Weights of a small transformer language model.
Size: vocabulary 573, 10.6M parameters.
MLP neurons of a small language model. Each row is named by its layer, matrix (up: input weights) and neuron, and shows model dimensions 96-223. Each number is 128 + 24 x the weight over its row's rms, rounded and kept within 0 to 255.
Before each neuron's rows, "fires after" lists the tokens most often just before its 100 highest values on Wikipedia text that the model never trained on.

fires after: " G", "Q", " E", "G"
L2.up1263 [134 135  88 122 114 121 143  99 128 131 110 150 139  86 126  79 152 131 141 106 116 193 186 124  85 131 111 163 135 121  87 161 157 144 142 123 130 123 128  96 129 100 127 156 142 185 119 134 115 140 120 155 144 134  92 140 158 139  84 117 108 107 113 143 123 110 161 106 132  95 175 144 120 151 158 153 139 144 162 150 105 144 125 107 163 156 154 116 134 149 116 115 145 176 124 114 144 117 112 135 126 149 165 128 112 106 119 116 113 129 147 119 138 104 103 134 122 115 106 111 103 133  66 146 152 160 111 140]

fires after: " C", " N", " c", " R", " J", " st"
L2.up409 [109 121 100 114 168 191 106 103 116 154 133 108 121 146 116 125 113 129  83 132 147 135 147  91 114 114 112 135 131 173 148 163 120 128 162 135 129 128 132 152  93  55 122 141  97 177 148 120  96 176 136 172 116 150 137 136 145  74 116 136 114 111 141 101 167  95  88 122 118 150 188 124 125  88 134 125 122 155 136 105 126 147  97 150 159 136 166 148 179 156 106 159  94 144 111 145 113 148 125  93 125 137  83 101 126 114 119  75 117 138 108 154 164 112 116 144 104 116 162 142 109 112 111 129  86 111 146 170]

fires after: "n", "o", " d", " K", " R", " T"
L2.up810 [126 121  98 105 147 126 131 144 104 119 133 109  96 154 101 128 132 136 138 145 108 169 142 120 134  86 124 103 111 123 149 111 145 104 131 152 101  81  97 199 128 120 137 123 163 115 116 119 139 149  91 117 134 138 147 152 145 143 183 112 189 129  90 158 151 134 117 167 158 145 124 104 123  94 152 122 113 143 128 130 123 165 140 130 122 116 156  80 112 116 155 108 126 168  88 148 120 124 177 139 159  97  98 203  94 139 133 148 129 109 163 143  80 136 198 147 111 128 165 156 103  98 109 148 111 114 175  97]

fires after: " N", "T", "t", "p", "ot", " T"
L2.up714 [127 143 122 107 136 133 124 151 128 119 124 113 107 148 116 146 158 127 127 142 150 103 133 150 152 113 146 130 120 139 170 126 137 122 126 141 140 152 131 104 121 159 120  83  78 123  97 112 177 159 138 128 188  72  99 134 146 116 110 118 109 110 129 159 104 120 150 101 131 123  90  58 107 135  89 123  95 154 119 168 163 115 163 142 160 138 140 160  76  92 102 126 163 122 110 148 174 113 110 152 102 165 139 107 126 112 144 110 132 105 103 171 118 124 145 143 169 145 103 104 161 143 160 169 117 139 124 129]

fires after: " L", " r", " R", "res", " p", " re"
L2.up922 [151 150 112 101 117 121  89 101 156 166 126 151 178 120 127 155 103 127 151 129 122 117 139 111 100 133  90 117 102 109 136 128 141 121 177 195 140 115  89 128 122 159 160 129 114  96 100 178 126 107 157 121  95 101 126 103 111 101 122 140 129  99 126 148 123 141 149 142 149 142 166 135 115 103 133 122 100 146 146 140 115 106 139 100 130 142  97 119 115 126 124 133 112 118 161 131 136 144 137 125  93 147 110 147  74 115 141 105 162 125 137 162 154 119 155 125  90  99 152 116 121 124 106 139 133 153  99 126]

fires after: " O", " T", " B", " R", "T", " F"
L2.up817 [133 115 107 184  98 120 105  91 137 153 118  81  85 130 103 100  97 159 140 147 141  93 114 102 107 121 125 138 135 149 138 101 142 129 169 127 153 142 150 162 141 121 134  86 114 104  98 121 124 130  87 132 154 110  93 158 156 170 170 155 150 171 128 137 137 116 130 111 119 151 123  96 114 163 177 181 114 145 121 125 140 111 141 143 125 143 153 148  58 108  75 112 171 162 102 146 161 128 170 142 100 128 103 131 122 134 134 121 104 108 122 113 161 134  95 123 133 117 146 132 128 177 183  96 141 149 136 114]

fires after: " St", "-", " ", " A", " st", "A"
L2.up649 [157 139 117  41 121 126 128 124 107  60 166 151 165 118 154 140 146 133 105 120 129 156 115 143 105 133 124 152 138 120 126 146  95 105 159 132  97 116 100 140 136 104 148 119 128 111 108 121 134  85 149 108 130  95 115 138  93 129  91 125 129 156 155 115 112 139 106  83 139 138 121 154 143 124 131 182 143 117 133 139 121 118 120 144 124 131 163 121 122 168 108 117 140 125 110  83 140 145  91 107 132 119 106 124 131 130 166 139 112  96 139  85 117 141 165 145 131 133  98  99 138 159 147 118 109 133 142 105]

fires after: "e", " sp", "a", "p", " S", "y"
L8.up660 [135 131 126 143 127  97 171 147 154 156 117 161 126 158 126 112 134 135 126 130 156  85 100  97 123 140 144 114 117  97 134  95 128 129 101 143 152 130 143 128 131 180 132  97 163 113 112 122  96  89  90 146 131 113 110 141 123 130 118 153 130 142 123 120 123 123 186 152 130 155 164 139 131 114 124 113 145 117  88 124 113 140 131 152  93  82 112  87 109 124 132  88 131 128 126 109  85 138 123  81 117 165 127 122 122 167 150 137 205 105 146  98 122 102 148 139 144 148 150 130 134 155 147 103 132 104 135  92]

fires after: " V", " v", "ec", " R", " n"
L2.up716 [127 108 123 116 137 133  68 137 139 142 149 131 154 111 107 105  71 155 103 182 157 129 123 158 105 136 104 108 126 125  84 124 152 118 130 120 131 154 102  98  94 106 116 138 160  92 105  97 130 181 110 135 106 135 158 135 155 155  87 164 114 133 118 111 136 120 127 137  92 127 167 116 160 141 150 150 142 149 142 124 131 183 139  93 106 150 105 131 133 146 120 118 108 118 102 119 108 111 121 168 109 166 114 147 103 113  93 109 137 106 135 100 119 123 131 153 170 110 141 139  91  91 137  81 121  99  99 128]

fires after: " ", "n", "k", "ov", " K", "en"
L2.up85 [136 131 114 126 135 135 108 128 150 125 130 116 115 151 133 118 126 132 148 109 109 146 148 122 146  91 100 120 101 146 154  94 153 140 142  93 135 108 124 116 144  96 187 121 160 132  86 142 125 144 173 107 127 113 108 130 119 137 163 144 135 148 156 133 163  96  96 153 123 125 169 175 121  82 157 136  99 112  94  89 141 148 112 133 149 107 122 116 112 134 106 144 160 155 144 163 155  77 128 103 143  75 117 136 123 155 144 155 128 139 183 125 138  95  99 146 130 165 140 114 176 113 113 149 135 149 203 117]

fires after: "t", " al", "w", "z"
L2.up1225 [128 150 106 162 104 146  71 146  84 123 145 111 127 124 137 126 172 178 102 134 137 111  99 149 145 106 127 135 102 109 141 164 121 133 128 141 133 137 146 112 143 145 155 114 132 149  45 135  97 138 136 132 126  83  81 160 162 132 119 137 102  76 159 119 115 112 125 126 141 137 104 155 134 152 122 115  79 118 108 110 139 128 147 103 104  98 154 170 145 129  93 118 157 113 105 127 102 130 141 124 107 142 172 152 130 116 126 162 154 138  71 191 123 154 153 105 113 110 171 123 119 119  95 165 128 171 115 159]

fires after: " a", "ok", "h", "ak", "b", "in"
L6.up720 [ 86 161 104 124 139 112  98 102 123 127 134 127  51 101 123 132 117  64 139 128 154 136 118 111 116 160 129 115 127 113 142 171  84 131 175 125 170 121 149 151 143 158 120 132 153 119 107 146 157  95 163 148 157 146 138 145 115 111  87 114 146 103 144 155 142 145 113 111 157 101 143 143 166 159 147 140 132 136 119 113 166 161 123 107 120 121 146 112 107  90 109 131 125 146 138  95  99 185 147 130 123 163 122 132 141 113 113 154 108 135 155  80 110 136  77 124  97  93 144 118 118 113 112 123 140 134 177 168]

fires after: " t", " T", " d", " \"", "T", " m"
L2.up806 [126 126 109 108 120 146  84 115 140 116 105 121 147 159 117  96 155 140 140 136 173 113 122 174 156 118  95  73  99  97 138 144 127  94 156 107  95 105 125 146 109 109 144 133 155 112 108 148 127 108 135 136  99  98 129 150 136 137 171 138 162 132  98 135 127 141 130 163 130 126 132 163  90 140 132 146 131 136 137  70 154 139 162 167 129 137 102 113  82 124 148 133 114 177 144 142 183 122 152 128 136 141 112 137  92 150 153 111 104 106 126 107 102 134 136 154 119 163 125 138 152 110  85 152  97 111 112 153]

fires after: " R", " r", " St", " V", " "
L2.up1240 [128 130  73 110 147  99 136 132 133 150 136 126  85 135 142 140  88 156 120 118 141 131 107 106  79 137 152 149 122 130 115 125 139 106 129 224  93 117  78 154 116 105 114 148 131 124 115 129  87 123 123 106 123 134 147  91  92 116 135 117 103 152 142 104 129 150 172 120  81 150 158 158 174 161 125 102  98 141 129 128 130 162 144 113 106 120 131 156  93 122 158 136 116 138 152 142 141 121  66 145 127 148  95 148 110 128 108 102 108 146 113 154 165 134 113 110 134 135 156 112 101 153 119 163 135 118 137 125]

fires after: " st", " H", " h", " St", "S"
L2.up264 [146 115 118  80 134 116 101 144  91 141 135 105 129 131 125 128 148 119 127 116  98 168 141 114 119 109 120 126 106 165 168 131 103 105 125 140 112  88 117  80 143 118 132 157 118 107 154 121 164 139 126 134 140 141 125 112  83 123  64 109 123 165 108 130 134 152 106 126 151 143 129 163 144  89 152 185 130 128 132 154 124 145 119 153 130 150 104 102 113  97 136 139 126 134 140 122 142 118 121 143  82 148 126 163 121 150 164 107 166  69 133 158 126 132 135 141 143 163 116 123 115 133 153  80 142 139  92 124]

fires after: " A", " un", " Ch", "A"
L2.up498 [146 138 137  59 142  89 119 132 126 101 114 130 143 169 133 111 116 151 148 155 104 108 107 135  98 104 111 160 154 118 129 105 125 108 169 116 137 101 109 162 105 141 151 117 143 123 141 139 116 117 111 137 149 126 100 132 153 133  73  93 113 152  94 169  82 116 148 101 149 121 136 129 114 118 124 143 157  99 104 141 159 157 109 127 145 106 145 129 135 137 119 127 170 149 160 144  96  94  96 168 136  84 107 127 106 132 143 124 131  99 119 108 152 185 107 168 139 188  95 168 105 150 110 128 135 108 123 101]

fires after: "I", "w", ","
L2.up455 [115 144 141 119 121 158 131 155 116 117 103 139 106 112 130 134 178 165  87 122 145 114 104 116 116  99 127 125 136  99  99 157  87 109 124 121 144 128 138 137 103 124 174  51  97 141 178 127 119 156 149 137 142 140  98 124 113  97 116 137 127  78  93 144  99  74 120 171 132 133 157 142 169 122 134 148 147 140 114 108 154  97 108 118 114  72 123 140 134 141 130 138 123  95 130 157 161  94 109 141 132 118 147 135 168 124 102 113 123 129  86 160 132 137  98  89 123 139 143 139 164 126 172 146 155 125 139 168]

fires after: " v", "ar", " V", " R", " Ar", "art"
L2.up1352 [180 122 127 133 179 134 117 145 122 143 120 139 105 144 149 134  75 107  89 149 129 148 140 102 125 101 129 144 138 111  99 139 158 150 161 140 135 168 136  93 152  70 109 128 111 133 122 118 135 147 140 114 131  86 178 120 123 171 100  83 140 144 134 130 106 102 124 110 138  90 122 108 140 149 182 181 163 138 115 129 139 179 141 139 128 117 141  98 134 172 125 143 127 144 123 155 123 102 132 168 125 111 131 157 126 102 129  93  80 156 130  50 192 156 131 153 103 135 104 101  86 102 138 106 108 105 104 136]

fires after: " L", " R", "ro", "re", " G", " N"
L2.up1400 [130 100 120 132 125 195  85 106 151 121 108 141 101 107 110 140 119 113 156 111 138 129 106 117 129 140 141 103 130 147 126 122 137 128 140 110 188 112 133 114 128  66 144 142 135 104 135 125 132 166 169 133 141  94 117  92 150 107 158 121 100 112 125  83 170 108 137 118 121 151 133 197 101 102 127 109 112 107 162 116 180 132  86 111 141 123 145 139 191 161 118 152 125 138 101 112 128 103 122 156 115 107 148 115 174 110 142 138 130 115 156 164 132 117 136 126 153  97 112 156 120 124  97  78 114 147 173 130]

fires after: " or", " (", " the", " in", "ic", "|"
L8.up678 [109 156  73 170 164 108 119 115 170 163 109 122 104 132 119 133 113  95 103 122 125 113 168 150 114 155 109 135  90 146 134 121 120 109 155  95 143 140 141 131 152 101  84 110  91  93 121 133 122 143 136 106 156 131 150 134 106 142 165 135 107 145 167 123 154 122  97 131 170 133 100  80 119 102 108 190 128 133 149 139 127 143 143 139 124 135 154  96 145  85 179 150 109 139 116 104 156  97 120 137 155 166 146 131  80 121 136 115 141 120 168 106 149 126  95 108 128 134 166 115  82 117 136 128 107 145 137 127]

fires after: " T", " I", " C", " R", " W", " K"
L8.up481 [116 137 146 141 111 169 114 128 131 109 143 137  97 133  88 126 136  88 129 113 103  89 121 108 121  75 120 106 117 146 124 156 137 105  97  91 149 117 167 146 143 107 155  96 120 149  95 133 147 176 146 102 113 155 122  74 130 180  68 160 124 128 154 116 156  63 101 145 142 144 142 106 117 118 153 157 117 110  85 139 100 160 139 144 128 105 140 112 126 101  94 113 163 120 141 126 123 134 103 144 138 139 139 110 137 132 134 158 130 125 137 138 135 108 109 132 144 131  87 110 130  95 153 115 144 115 139 125]

fires after: "Q", " T", " R", " A", "at"
L2.up123 [107 135 117 118 161 108  97 148 135 117 150 121 155 126 122 127 140 129 149 134 105 103 121  95  86 115  99 172 114 115 171 116 102 117 127 105 118 114 125 122 127  90 138 123  81 170 140 149 130 150 116 157 125 169 122 111 125 170 109 106 147 105 136 119 100 118  89 112 183 145 118 167 104 135 159 170  97 107 140  84 157 120 143 136 124  85  91  84 106 118 124 153 140 134 100 115 120 112 116 159 118 148 154 165 147 141 133 136 143 131 169  96 167 132 101 126 170 135  89  90 109 119 116  85 123 139 124 130]